{"num_attention_heads": 2, "num_key_value_heads": 2, "parallel_block": true, "schedule": "wsd", "decay_shape": "pow"}
MLP neurons of a small language model. Each row is named by its layer, matrix (up: input weights) and neuron, and shows model dimensions 0-127. Each number is 500 + 50 x the weight over its row's rms, rounded and kept within 0 to 999. Numbers have three digits each.
A block is one neuron, or neurons of one layer that tend to fire together. After each block is what it responds to, as a language model described it from the Wikipedia text at the highest values.

L2.up91:483540434514470503475506497511529532513562456532544563529491519564548559533488585463493548516522441508486586519612484549507479481506460531426513582475404441482492437372568457496598574538497495430462545447440515541505549535400430463467489490443479469384459467575404496595457516493478527540474468528501475597520531574494533507541591463514595598442600496488551455562495524560512428494496
L2.up208:425499468553412468376531509341449627571518519461496466499558457471484584581447414504499500448539469427602667419481532445522522558521502449532552548570486435603415404565452507459540484551459475406413502485455507438524555494514449496436582502467494509500402564487462478552467548539560546512556542447498494526415509533510456577572563526430545470406558471475480407548576449489496530540564
L2.up320:495463515415452388482559508509474535423432505475521489503478451512546438577464636438518483552502449581592607505545510585567431501496500522430524560450327541532474453542530545508472441503450506450450582496428469417466521455421503536501490405516472455413535532624453540582541503495416472518573468454492479501426455543491413494462589483444576523410490457495483467553413531518564450516522
L2.up583:477595496466500539484507510479466564485481449441502554615505482458438527498518554554502487435541399437537573408555550484424454434438512562442456476555454544492499542544592486432432534576515461428561452456521437449498469428478470423460595516432405463437508514505487577482451516430609550519443603449423511591458490533496490479484465548502506565456607531480496508560460551458591594513611
Word-internal piece after Gr/G. Middle pieces of words split after an initial consonant cluster, especially "and" after Gr (grandfather, Grand Slam, Rio Grande), also "ou" in group.

L4.up1:438489543511556580506464512465471481512587529492523470426543508572475562510495536591566552527489521442471501494524528508502487483456467473552542458524468525445520524445482496544437564384441484501464468611570563553500531485479617519519430579479412442498648551616506632532445549565441522462562519554515466457454424481460520504563515528499424508577534514504556367468422470518532422528485
L4.up73:401483483474469455479572556403536505420355559486584508484434439477499447658545501495543431559488368484462532458548457537400493486518471478543440554528464477552584542518471462471479527591541480459504402574589601496541465567495418503558553526485511547555461487525459530562571531468483462484558455432552534461491463474472455436478451578576570422446477438447469500524558510436533501570510
L4.up196:511499486457441616518494460479580494514440496540608504547518501530444468470536467525464511489438469511438529465490434517532479411494564489445490575558558459470457496511418501545574358568485487583580508433561557522438615505553539509507494541484522534481431507593531456494460488469513484541522510493479465549458444470442517549546524561451508533487523454470437487434414532518556526538518
L4.up305:505500470486470580519424485539506560547517513465460442532527584538567545495509370614419537510502479461472513479479429606477541515431530570571520565511484453492523547434497536573552484513537441465566342615462510457515528564538500536569515435499516433448527491537515509503427550413599570508532455484470483576455476463418523469414465448484421448512451530613445450524496539550643514471459
L4.up328:605512535497497559581478532512428464488548453542584512461423519480484521586485494440483517483613486509519517514592464504430501505528555519553493604440453486514521457538502466470513515511388502455484563525480481474507485486501524461586517397444455502497497523555480510498454497489562485423413434492508523537461548527529553515464395611502517471450541502555535551455492578495505513472470
L4.up392:513441523435558589494522555503508522440516564592528488532512526527513492479485510525527606471515502471561505453445368482513557533559475499507579557542550538537508464493460391489390419522507523467473559576476551472454454460470518472570425473523491499511468504452566527437505477465552462541570425538492481537505403574548449495510486518542571470468466426437544562492454509475550513381407
L4.up475:500399581531406566604490550365531457458548548540552574575578410561533550470484496429496483508545511491435464545527453549540546501585553514378497457493496587441481421468504502422432451518548413464522459463560443487418459444470508541461540495489464524498517552603559534503478468474543457492539464475472497560575528500446441523538447461516484514493480517471464521509584477467429468502480
L4.up523:534450534464460444513533513594520442466483452556559469564575386461577485484488474456518406616573433485463566484598466512536453417415501564459443483512487491578462513595510456504455450474391456463433513567488512463461480506504565456533516388586627622532502450504585511523474462503533484529480478447548445541474529499562435495504471609503562431496487480531483480495520454449488478488565
L4.up556:442520510547514483448528452490553514591577497572545466435530519502491448439468585502413469453523522497457527431573455507563539557483496515469480504505458436523519430533513471572455545542498429455521526550486346450435424457461524505363475393522520534544577584516407469580395477491545459505473567439565520481505458509593544493473461524500539621510470459519457446449508497551561484553494
L4.up592:488437518491486559461524546472496515508513443453499531485413402479571522561435581570585521515591532487440466487512512525523517491535460534463475438546473501409551511531399448567457406455479465521514501560538515490494522470508486538570515517550484480564356430545489552581473460547504511467413531535468441497494475519519489500508491521484535485501432560557619499408531509511550405502570
L4.up722:504480458378454477451522500485549476443438499590523498568551542449508477401475518493387592502461575508495477489620514488542463493481573539468441557471586478595453480439466549534425448490419580475518534569439469470460522504540481520570498465494382500475512539467529521479533465464487536517535434505513482525559609491498503472428511572463473437534454483590476461416496570455559469429503
L4.up737:489543530531508520518534501452467454464370417480562435448570514539505533549586459510510591478466491520520494549561442487554433480527498483525445544536481643430463477468473440507519541469563502522511498612553517551534516428545451553518572510525604424535496475548482505520486578504510510414546484464480370518469542549537476549583493536604544447524433533426595414464396561499590506668461
L4.up770:538503505467557472487537425514518596381547494481456528502401440481542464497553467593439495515519481413448610376531437503559472458489568438490432479460429479535523490516491453504463466453488514426424558496501589433440441468457506544528453547508560502438631497492467562491495577438512502524524370543506426534412447517549409460570576447488507476501485485548565530553489579513513430559527
L4.up779:533534469555499574488435548490576441538388533497567489520505477541591418480530524425500494602464551572497542579492533561507498548463376512489505523539505480452533534538626562504421584466580533504452443544474517584544502506587565516461538407530496416473512528546470613543452452503520442558455488458511443530501437452534436530546470498570574466541607534536468510464464467529483498539511
L4.up963:516461538521572614424469501558512496490473510551555492486456489525594433494445451449420595520501459545590502428504435478635492481384489484427465511486495486581514577508524491481552538498484470441407586548476518548456555515556525466594503496490580528486507507414455437468442570354546460592548458534604479536499463537427525450590453542453472417435497540505459509403493499407485522496545
L4.up1006:581413559482515559512485563437470555464482509544476448491414435524509530518503472527533513422549543491547383526437477477517545522425544578473368481511422533504492583508464432524430500552500551537423549450521465529435489408481451529505525538532494524593485461577494601491452500487534466483437419461464606503526495536515480499512459551454532443553500497479580418507556534500588469493516
Possessive/determiner word endings. Final pieces of possessive and function words before a noun, mostly the s after an apostrophe (Kitsap's, town's), also its, their, two, the, his.

L3.up69:414495550472491470464452530428524468519472525464452503475565558521519509458568485592601492632562452520477473482568640440489500453550451569454516510534526427397520494461492454482574482442561571524496518576444556490462486389485558492526519548496576451473598347599486537451492480540535398513561457485454486492560478491511421600503476510469526485489539505453544543544496580433487420597457
Mid-word subword fragments. Short word-piece tokens in the middle of a split word, continuing a partial stem, as in Bei-j-ing, Linfi-el-d, estab-l-ished, piec-e.

L2.up170:465559523481465506489436325553573383373564480536484554454514487397479540449433512518521506505560491431476457530578513564569531452431426550528496497469412525464519545397516507443520466573576511471510519535524398424460463507491529431558516498555510541421520458450453469458515541495568471457487462449489488480492503475528469481522564401471478527364533501543429526460474484479580509485551
L2.up687:538472570500504408490494480546528442464585445561451472601516472492395423567486540525507559506490487528388527499432515589507570531496388418480531524526500498470451587512438556502460529509518558377502497484522440480423508519548541507437505548503514625489486466565556513467550489557489514488528464505434424471479499602478448479343451380545506491415441573469554522430537461510531521456470
L2.up814:473602498479457468453392450620576497525525438490496558560462421389493500488512456513504396475471503473525567425541514450522471442509502497487492407568490525437625465521427533563508498461495434497493503587478474467518521409459551473391477497494485526563494551474447525528492527546534451510438488548404468442506399563516502480359468523552511619512471451430494547548444457512592488468360
L2.up996:515526495576517420488435466556543523441600470540499583526524487469432453431490517478488474512482574536458495428523513475508455543498516511528525452511454565458606564491445462530475457613467425530526425496548420456533567468573497499431548526543512504573480466460526384550510484525468513509430553554449444473505471462516527404381442504509622482353542446554485495501479520401557539497546
Word continuation after split b. The second word piece after a lone split-off first letter, mostly b, as in b|ut (but), b|ec (because), w|he (when), b|el.

L4.up2:481464524548594419547528528477447563489463554480505479443578517456577485485554467512517551554448518424515491483425529452500436496522563461543458492571526504485475505437447446521509541538466503532460578461514488493481511475416450558520450524483445538586460432476454541511503514565522413391503422516543588517586562521563521415433552536394520554474528461502523482441511577524551531530423
L4.up20:473505560483595539553499413497496500513449521482598533535470575491544520421507538520489503433452500400497503483474377447523467480516489591519477531533569509476593549445471521490489469478500502483562393464575610526508476538507539564543568626590445405589440486515366501558440513564506525527543515601467535518517477505602445608521429578504546440480485407580399455531530489429527469569522
L4.up83:451535506454486574498399531433407588396561593534460519509534434517435426533502500495548499478529414541519451486463426481511516455478528537435599438607458456431485494542543501504554505443580485502477545531489467458508503428512467443507451503388415517526543446538531500606513476473518482527510463476602475489575492477516438485484524545539504462435484513508554415510551481533506563429463
L4.up87:511484513494544526554451444478481502409542647536540549507488541494455555513411576470522476503534500490461574553500373557526433527475464478547478481436448591529537564523435479508509502603511546509503483459542531481419487521415628488497494511559452468513521442446480435539478433561550474530567495518496439489569493594508547520437411451518537551419513508570502642475549505457451488466469
L4.up360:458477533487573531405480531524491447486424396491420531482548495455519496517507492552480424503497478461519503494551469578625617568467533438437506496503467428491516424586465512477441475510537546536487551536516538474526521541499465569500511464475579474555429462466451519447534468533485476587485417475508593465534568593460492686581450567560518546543553494569484438485487522516509490470431
L4.up388:480479548444545469446591566514556471483455561530540515439515595339444508549531518469545543484436585492460532531553463526489467495524425540545409418478524545588417607498467525489410631511436474499443479583457505548494480518455485459523503443492570453447410488435563584530504487464470543501466500487515510588432498534571402491482472600536482620525449506477520500467525410439545552439493
L4.up453:474576469543411620456507455526528531472431512461559607567455488480535432430458479521532571488428578376476522458578437441534522483455539492490472451494547389451476475515467496493420464471457443557557541511527489543462519481536601521511458459512571403610417548481477500534513513464526477526542431523571371521613504507465471472431408563532512548524403472460475434463483441601565566439573
L4.up504:494473473510468495542531455501440512436487425447516497489470465491514544404555518497416512629542512521448497559469469432499554470509501496523539496470541500551457481538496429426445478478430511550528617556527525629462556484522551581514562412368462502505540502495483590574551479504502440422527447480492550497525430490604528451500451474564559447546468406492526551495434414458466533539479
L4.up520:507478571573417479559493508604491525594497512563517513538587491448474563459459398513544450495493446467445498571468469438568496525480481524455509534498461551576428496463450526580511412551442520564542548467472483496518489557510431490546541487560438507515508466512499499503542513486568497496502513647411491480552494579482522618486420537487479522490465511543539517529445478534541418509467
L4.up732:439498474567438436503584541475495426499441509526479435486517427498482537498579454493514560512556404438355536515547492545442517537394500513509447416484460605464463487480583468529493577508385424543477569508457491600526451532456494534541473537496386442456471546538491449505425625503490531495504410588564489541494523462516482539378477529509545463567473525520528449440438495521499468529420
L4.up789:551466442487496496545519502564482474464515415592606542550457447449518468572458507569601561520591452463511545453497488587482511438471545541504490521426496477482583501437513487582444487546447554501525564509525552461415557541481464658483469496380433600474424505513514580573456480489494434445481464450481448476511478462537399493557478549489558510474489529508581435435452464598507476478464
L4.up796:547506448558558451475470510415491505495468484543562451601446421464523477457571494554456538472586436460497487462477561486504548536506481540418460518551481491629489420498554443505409494523507649531467488509547451559534513495501553459474516530453479460392503500474483594484394541508421497499566577501436511546481375557433412462473512576492520565561544488502562494532491500489538492411487
L4.up857:408441490549463631471507573461480476477463539435523510558460551482516581514429499484573501431626436534499582477507453554610519578490492509512495540508416458574464514513432475504474557545509474349532528486498547505476502402424510582535499466443504469420548490452590538580530449629557516498478460566511471515559524447473471477504517518408546456550472443534498575457476539489530551467406
L4.up943:406452510515470478432474492504547540580514459396510567554482432403499537555455461544513442510559522427465522490643447598498492514451445451487572467480520461516554548520552521548531593497476506603510555487521558559424608511520527486568479507418445528479503445519471491531497459514476564458422505476508543427492606512584387563437482538455574583519462493587528435537530506571475555365435
L4.up954:544451325546493557450509497484484547481497557484588485458434505579523572502508389462486485388511441560519525427541487543462580431434401530499643541517433471573522434511501470469484452527509546442547512444503451455448490516591495529577411544511487465458516553558491524536485552480508535504554555471603508484482500440473515476442538537581540497487455543524542591570505566521550554477462
L4.up999:515480586467488481532545486387472541466501516541526437559571446381445467489570492538451499575502575419559488531542533533500465440495474549429551532536396521530499425489453563504493543470440464474571612558498502554569425459553525472501458499402490478445486444584456570548535487460407460453447552521577528470558448555474384518562528515444579558437469553476445488517454437584489455479387
Mid-word fragments, esp. "under". Middle pieces of words split into several tokens, strongest for nd in under (u‑nd‑er, undercover), also Gr‑and, arg‑um‑ent, Gr‑ou‑p, plus colons after infobox labels like Born.

L4.up39:566477463541442524453485439474446494460535499476425473429601521508536534449471511497478521520490486513502586475536545474561463567474505517433477571466466400429481409461473499518627482573392526461449493485491479487482564459517558547446487452393500576606421445542581545500552555525577425572578415491485452519533533525488521585479488440501444498504491506501489558489511444483481479586400
L4.up113:603534512523416565474493474470399509581526482578460601529488465500526551516543479431404536498490453467436507413496504442504463453542493566408368509546516488478566484457547490466513496409550444495471408522459520500382506557453566606541416613465532467444552505594481481392447558526474408446520491515503534465535438541460489599418505583496554460424476474517492549597529565487470454558483
L4.up199:553507486582402471533545414562541521622518508531489499531514572481547535428491556549483500483457458551438572606497480562381459499513537415523502436571505456413434551523600446464576472476489441439453526486488510443485497489475522414506453646491505535524424536426502520517536466494472432493529489626369533555441542520511525613505530474436473497543491513424476499511433535400508478542442
L4.up322:561426566586509542456563503568473485452427457459529514476571523561449467534533499527494419530493497500467403447444455478561556595465524542532533549478521496496447470543522457491496431493608503463433516375568549518465476574484455530503465417563551560499613522517560514572501502521528491430557543544482552471483408504526484428492553476523534494557555578454471424400688463484499596508522
L4.up342:499450512498464540519474578503498509542624395508470612567570581500595476542468487466523565523457553520352470503489498576527520416450416477428522497496451531454479515566469517450542468563516436512497440438620500521479499482532447537533482515481604483504525585566475458395508566487583463441498553471502525505472505445422518546577514459575516532516487486436467421470472485482578500490414
L4.up380:413595524462544615460494416473543413591531378569540500496524417418558512391493464545510458498541533525516469549515499530547470475537422484502538508659492494440497539548508530473472559417500520411522422487535449561471423490557467577524508566423442491462457576529474569517467497520505467364507601529395520531513442618559495516486452419467545509469468435348513528525465459526469465539481
L4.up435:482499507551625441506399472536577502359557518573438419446563561460566565475490539515499491459558483434462430498502510371503520544465514518553506568471498533496463515558515457565557486516559508541501462393549553496407522447462497594473431498437473489564478555450529500558504484453491409505536470569535492535544517437532507418426477493498584423532507495435591422547469441533439428432606
L4.up446:511578515513558605486517499578463551601599514425498458426435567553482537439390521471562510519481603459536414474477541483543597426532448540483411528507429454462525476562426480489564566433544441529451558493574554527526503567504604368439489595474516433511452490499489509436538568585532449449522405538525456463463481520547495552566416504495506477546573436501525464523470509518495389458535
L4.up455:544474440544530548515418530490450432518479472509424454557437518431446495556581466424550581637440524575503467454397549542512607501499521554446477535556378471485464541587577508502453439441520426467540462438485471495506501464530529457627457515509518481518499524480516530575473549538441531436460485520530517496502463489490417476487563586522544476496521478468531497533559478507442608564435
L4.up479:469474507430524504546525488569500578460465517365440521507505510508557526513551429580567382485429496451508492518493508555582461423430517505483531579553541466483422492463427489519516458435447523445466489432533522613492409565489411489556538471456553493581511484598479536541533661430512557451501466564438554475503439530517436555568536416531516421526525490415473470574482473469421507453444
L4.up639:401544596427477459528552457545492523479509437442573457484558510492510497529480570465592566511578531397464579600526552470426509540590512579551511510552470484514521551430583551505524549480565479542535485517493590457478486491603560528488509478354490598511459523516545541567441429460584415478603491483444483532425391419451500467416492444465533506494520523504458510545514452514519525528513
L4.up666:483417475457399454449514442594468467471543482436454471577479525517497535502485455467584452468462559470462470451515517506449601501400488537478520521493548551543437481553480525473473504485567547579449525509491451502561478479453498490514512440584483438451571525460575565497490506505449500451490494641422468538518499522481457537573437389501434514513538462483352411531536479522422504572512
L4.up699:563504546512447470421416548509489562486528581446378546448574502507378503499505474514605466477535539525567570516513469488485506537407352549423514498541515417533526518530565501553455498488466440477595472474452522494494473512533518558484476449518568433538533495548507578591498441490508608464549558469476452561561424431453527522545589622390480466516559426498493513571509441441475428489505
L4.up844:547463496507504461554406441523534549527513466470498450494413469485431437477472378489562481459590520553451524436526417445534461542449513523592553598498463528456506607553537484465579460505527490497485478513533543499508406519487462390467477441444577424593567487648478571567464518504459520519555572577537480532470542411522458480451519445544444421426580471460490522515473491407548427496521
L4.up870:512434504474517545401442523562416472434540481550423503441459465494553545439503445492555554511553478517413507457479527490632494478538513440545483500583505429434566475523537406524458522392459518595517487547397464473449431573449516453522480424500551388503551582510445565448460515534559547476553495540461459456559451505529516536447532508502509325490549505479563463551544540467559462517478
L4.up1020:556433446506492494498546555532442476443533523438526499548510477474469501427473527542579473537539518484433479453514472515565557516457418428451536585493537360465567546553526505514561453471527567555434516515523600480556433508469517525501445430511466471571538495568581472505510520549491511447485448563505538466492480584499472524515503399500558434508546552400559513478582500520391458578434
Mid-word fragments after vowel. Short word-piece fragments inside a word split into several tokens, right after a vowel piece, e.g. fi-el-d, ne-ur-al, Soci-et-y.

L2.up577:517409577472493549419490492552471439420586527503447443470597525503522476563504583494442526571433400396483456442540462455560491539517559535525417425513431542463462439581448477581448504465499433474468534455467504496469500511536448500446425500532452495517524517538546547478517550554466469470501462554512532584420493512471546495529462490451401635450461515604455524457497523489463506512467
L2.up874:516354561424602512495417541508479551539554523547529453539492410535477395535516450533426529529512436499538534526532467472500508560477491508568482540467548446481447516424452470465524465560457469486492601551461454499468459511529490462479464473456513494509581524455559588483588534424559574454562521417530506458551451514552485490518575514610489535573483585461529547366488510455506535470529
L2.up924:466373522452570495493437476504442473471523532599482496496442495534489463582408522552520585460433383514536487562537505610575539530406589538574416503537539490422440512502499509441526470411584470520467577420485544472544570511486475471496483548492575541460521583464586504426458515498467500450550474554536515561471453574640512510438548559419505442487464613536454531458447516521499544479453
L2.up988:593426487576535484528489463476444532558527457565489480429479508508429489471450508508554474466554538436489529546499493506537479476546521538497429598487542474411514558464575518392419391460444468459538621527575540497506495490492518541532526540491582495489468548386553554519400575458505547425500489459471484516414442438485532472536567453436524474517483460591437475508498510423444487476521
Possessive markers. Possessive endings and pronouns: 's after an apostrophe, "its", and "his"/"her" split as H+is at sentence starts; also it's, doesn't, him.

L3.up595:481507442506559474566415492454429446429469481548532456520403539436497551497493573529629536572454475542533479546498528516476489506547569568449445459558448642475508551554423473495522430548498532514486509519601508435502454566468504422562588460556487491420409470416520528504589432450501519481543484499569453576543415556485458484558459482420540490540463520466437464524524490477505430500506
Sentence-opening word continuation. Second piece of a word that starts a new sentence after a period and a split-off capital letter, as in B-y, H-ow-ever, I-t, T-h-is.

L3.up918:474473528537498510536460521504469450575515431465468543482585485469491482524479502594498540564441514424353473499411468461544536413527505555443538525492497344566551516511412527542484507557540456516546470497452575558549508526502545610492528436550514375517478497472550465442405571602465537466504371511526485536541468513523472432424426499472517523533477453628453467483634555539567539468458
Mid-word fragments of split words. Continuation pieces of common words split into odd subwords, especially nd in u-nd-er, plus dur-ing, bor-n, good-b-ye, of-ten.

L3.up404:383372502410407529562432552540494503476500525450584526499442490549536459468454580574458523484458439519540546539522402542451530493508497489552466433541470457479489502573427517616481515477514371572525519481562536517431517455575551438542552486510548499483453519471456487520520474528508553432531541556465439505432471508550494421458546478522522466589545487537505485400572485485555456492529
Possessive 's marker. The "s" right after an apostrophe in possessives (London's, Comcast's, a court's), and sometimes "of", "his", "her", "its" or the "is" of This.

L2.up127:622579460494554490455495502396517443471483561371455478488500519542506568480482546422462505536467580526557476443459447613484576534594500444528481524499502461486463486510557507509512505540593512507518478392445484599361529504445488440478542544614468465557515500573538445508406487570558516521617540505525553534493488409484514454488577517472480517433446584459368424508525423475599539527510
L2.up287:480479420547457483472511533478488480464470478486513456507522516491469440437477503555505473479519442575402572537475450573471584372486547588489453597559459470499507432484574444485510467416461474425464542576419518517624432495554454569500501534436504495439524471619545594508577550553461397540670529455449412539452403499471512502564540575489535539530493540509638466563527492523468478463601
L2.up299:500363444496535514543536512476581435447512486439524515451576508644475574450488428519503504376525485494377516519553528413453550542510530564478449516505473471559425567415465537466450462547464554442452419506494502440541510506451478513513506449504610374486478498544469510402495507567528430549506582438435515541610531518426491521527476550527518477554426528552558544511523490447525479552311
L2.up891:516486438535422518516439506462580479440482455444551512505464427614497611391577588477561479506445459570456521427522462554487488488563490526500491518481478511529483453486487577493478484451548530476490430646499437551445571525545541488501511562527543400467555509512569465496502503580454518486460550468477507494482527559552450546470556516495621522589462521438469471475574441451536503471524
Mid-word "e" fragments. Single-letter word-piece fragments, mostly "e", completing a split word, strongest on the e of "Career" in section headings, also siz-e, peac-e, Abov-e.

L4.up35:482437417453575483528510538430504447521468476474524456506432515482503512484562516560386417492432507475556482546548568496546411537535488388474364538595531522442511571552451522587455492488533580527461499544475499510410529514474418513529483523541597465421454517508523518532528502543527521433457500496474608499564400463574609541377509415589571459487512503506527541444502420452492503521520
L4.up61:524474457490518506511604506420503489423532459533559459462454471468474506524482604481486525547484438516456470446563561457445429386558435488562501471593516444520499525478543521476460614517474480490404535551550453472534487530484476555533526452445473541456584479493544582610473551499400451456523492571532422475426429529528397486456494493533520469499495507446455494470426502441541461435516
L4.up175:392536405473543522543488518492451545452461532518506529407442514462454544498519418452521439452459555539544468491452549533607453491543559465528371501513458505459519404542542483517542480516546543433471563462550439485424492475419473442679499530572517597576442485544504451568553421504447539409511434430500446495546478518557488505466484415481562512547481492470550508575525398497465410541426
L4.up188:443458522542385453561463479555476508529640516465436477564474514535453553505462552528466568534404558510453426559440457403514481533576478574547485493529463459431521522468443490543572446513496497594510465484553590531435581565437560551484578539599467465531453527512549548489473585562499447455500462548476514443417401485546510524452450427547494504513526385504430490561506465524559555422455
L4.up214:471565484459465512624515533499520467500525448436555494468514447535499518569573624478486498483435492502522499478589495506539557504588447440510474405486529550464529652492473517534502408515542573526489495547495498467503517492527478503512612540622560406597413496527483559558491514588528609462473502469422447504433472440545400447506432412518473484494505530480424441464518497466542473499537
L4.up279:513501531553542465546502469517469485444470548512538546512581519416418593520552496482546519423422429491534511453471425464601478534459479452548428441535516544485381566474529489551428480452608489580570557442436491552555568416477477551508525537567496470472403505404574415560520526512475569434484503535463489616471484423486476454483490393503617500479553543592590431621489486502480518490537
L4.up350:434424437578537462489496625560532447424549388512508561452412461471602429543607405475489522569499471471475474567565420488478530513482412482536408444518424575506520491477501541516499462502547447570518487478442586420497446500546531528426566523521516473570461437531441535470533515535590485464510489468434468492539499582509570486439471483534515412523538503578513446440546522487538494517417
L4.up477:461503490473562470519538450438479507460437523460575472492452461471566457465529588486562487561496547500523462482463513508519477439600467523515473511438546624457467537523600591467609598558504496529530538458564483577522413488513499567571459566630449551482572584484466511555385465538446520466463452478540456450537528467629486512426382537515533454454374542428524483424489557472560476533463
L4.up620:431474378538544459495409467492446491528446510460542432597481473571491578510478475452466456596534588549513454548613340380506450487524548523544538491508518511516542540537436503495596438555537509475522536477614535503501509546533501505546568444555470501524480545457495604484566470496552494414476468500505492442458535479528445562512488489543486545541479569492507496558546463426479444503510
L4.up636:546511533600509594537533499544570491489456517469444499477510453521561523482554559503444477542455391547480540466524501504503516521506488495528559554505455489461479533468412471583551380486503438549507580454489458467525503411437442505481440453564495490444361553516548532548518511623525486445458515516578473501432469453599408450436528546538510535442488547444553514462502580571504530404520
L4.up652:503597462441543518516468558532529510383431467617508445571483416455492577392527493503569450555349451563481505548460374463416487489507520444522576608537400525479491487504530487564413459522542482554472525520569512517429453482444557562523487506495558465405435489531450521508503517413470461522507460527512432498490367536483485440448538463534527470355583493518496614558559494519602517473546
L4.up659:471491427509465534446459494478447471445500567582480441493520469526429517472470463487598557545406521519468464473587412549534368559447424523495471506429514490491505541467446414512419479520470454619469484466561551576390475375399409461574498447529545524555477579463590457528582490550472569526561503607512469487574405465457492518460533455531521439499457463450607491494447517545569544429440
L4.up751:495427615519574521572547426438449565544497547466529550474506498472348504459458549484538537565455474451505495438465497492559496464460513499576514471544405534457562471486424475492481584435546530528458438504511596555525512520510520506507504448495432455518441420477488429528487523553477478505513548506428487594474461460470428527432433483530519443417440528452534510615491514519529519515445
L4.up794:538466528477490575520407457514516492457437504468581539493418426488495453518419554492560416501461499468488509475557493497487465487511440475556557554492453550482447526543489434519524563574516473579541567519491553527576480544496548506490436566450572583538481401601525459469495470483496460521531500530504499490436447541612488533501503413597503597476426521528466437518438439434461524459461
L4.up804:506522497480483443508515527586450554554447490474516434416484396504437470599542478436556549550526476439510562503528491517580461568520480461536425471515516475527421506512429544490563489480530456606402509509495606476428534473449582490453587513466421525439484493501478481539441480557457524546475451554397426558424468446512458564511459424515524503557451529551514473465509448553625493498469
L4.up901:473522542443431605576480608439481436416551526462497408556488411570452598434554521474506523522504540531440530459569402465554445499531473490483411452580486416451492624585464469488591465523549490515545498434546534536508494576524495456532494577509427512543454528545564528479433569551503408472527630517546539505514479579541381476459492428541566529482497566513494499486542479433495438467388
Split connective word completion. Final piece of a function word broken into fragments, mostly "but" after a comma, also sentence-initial H-ow(ever), Th-is, I-t, althou-gh.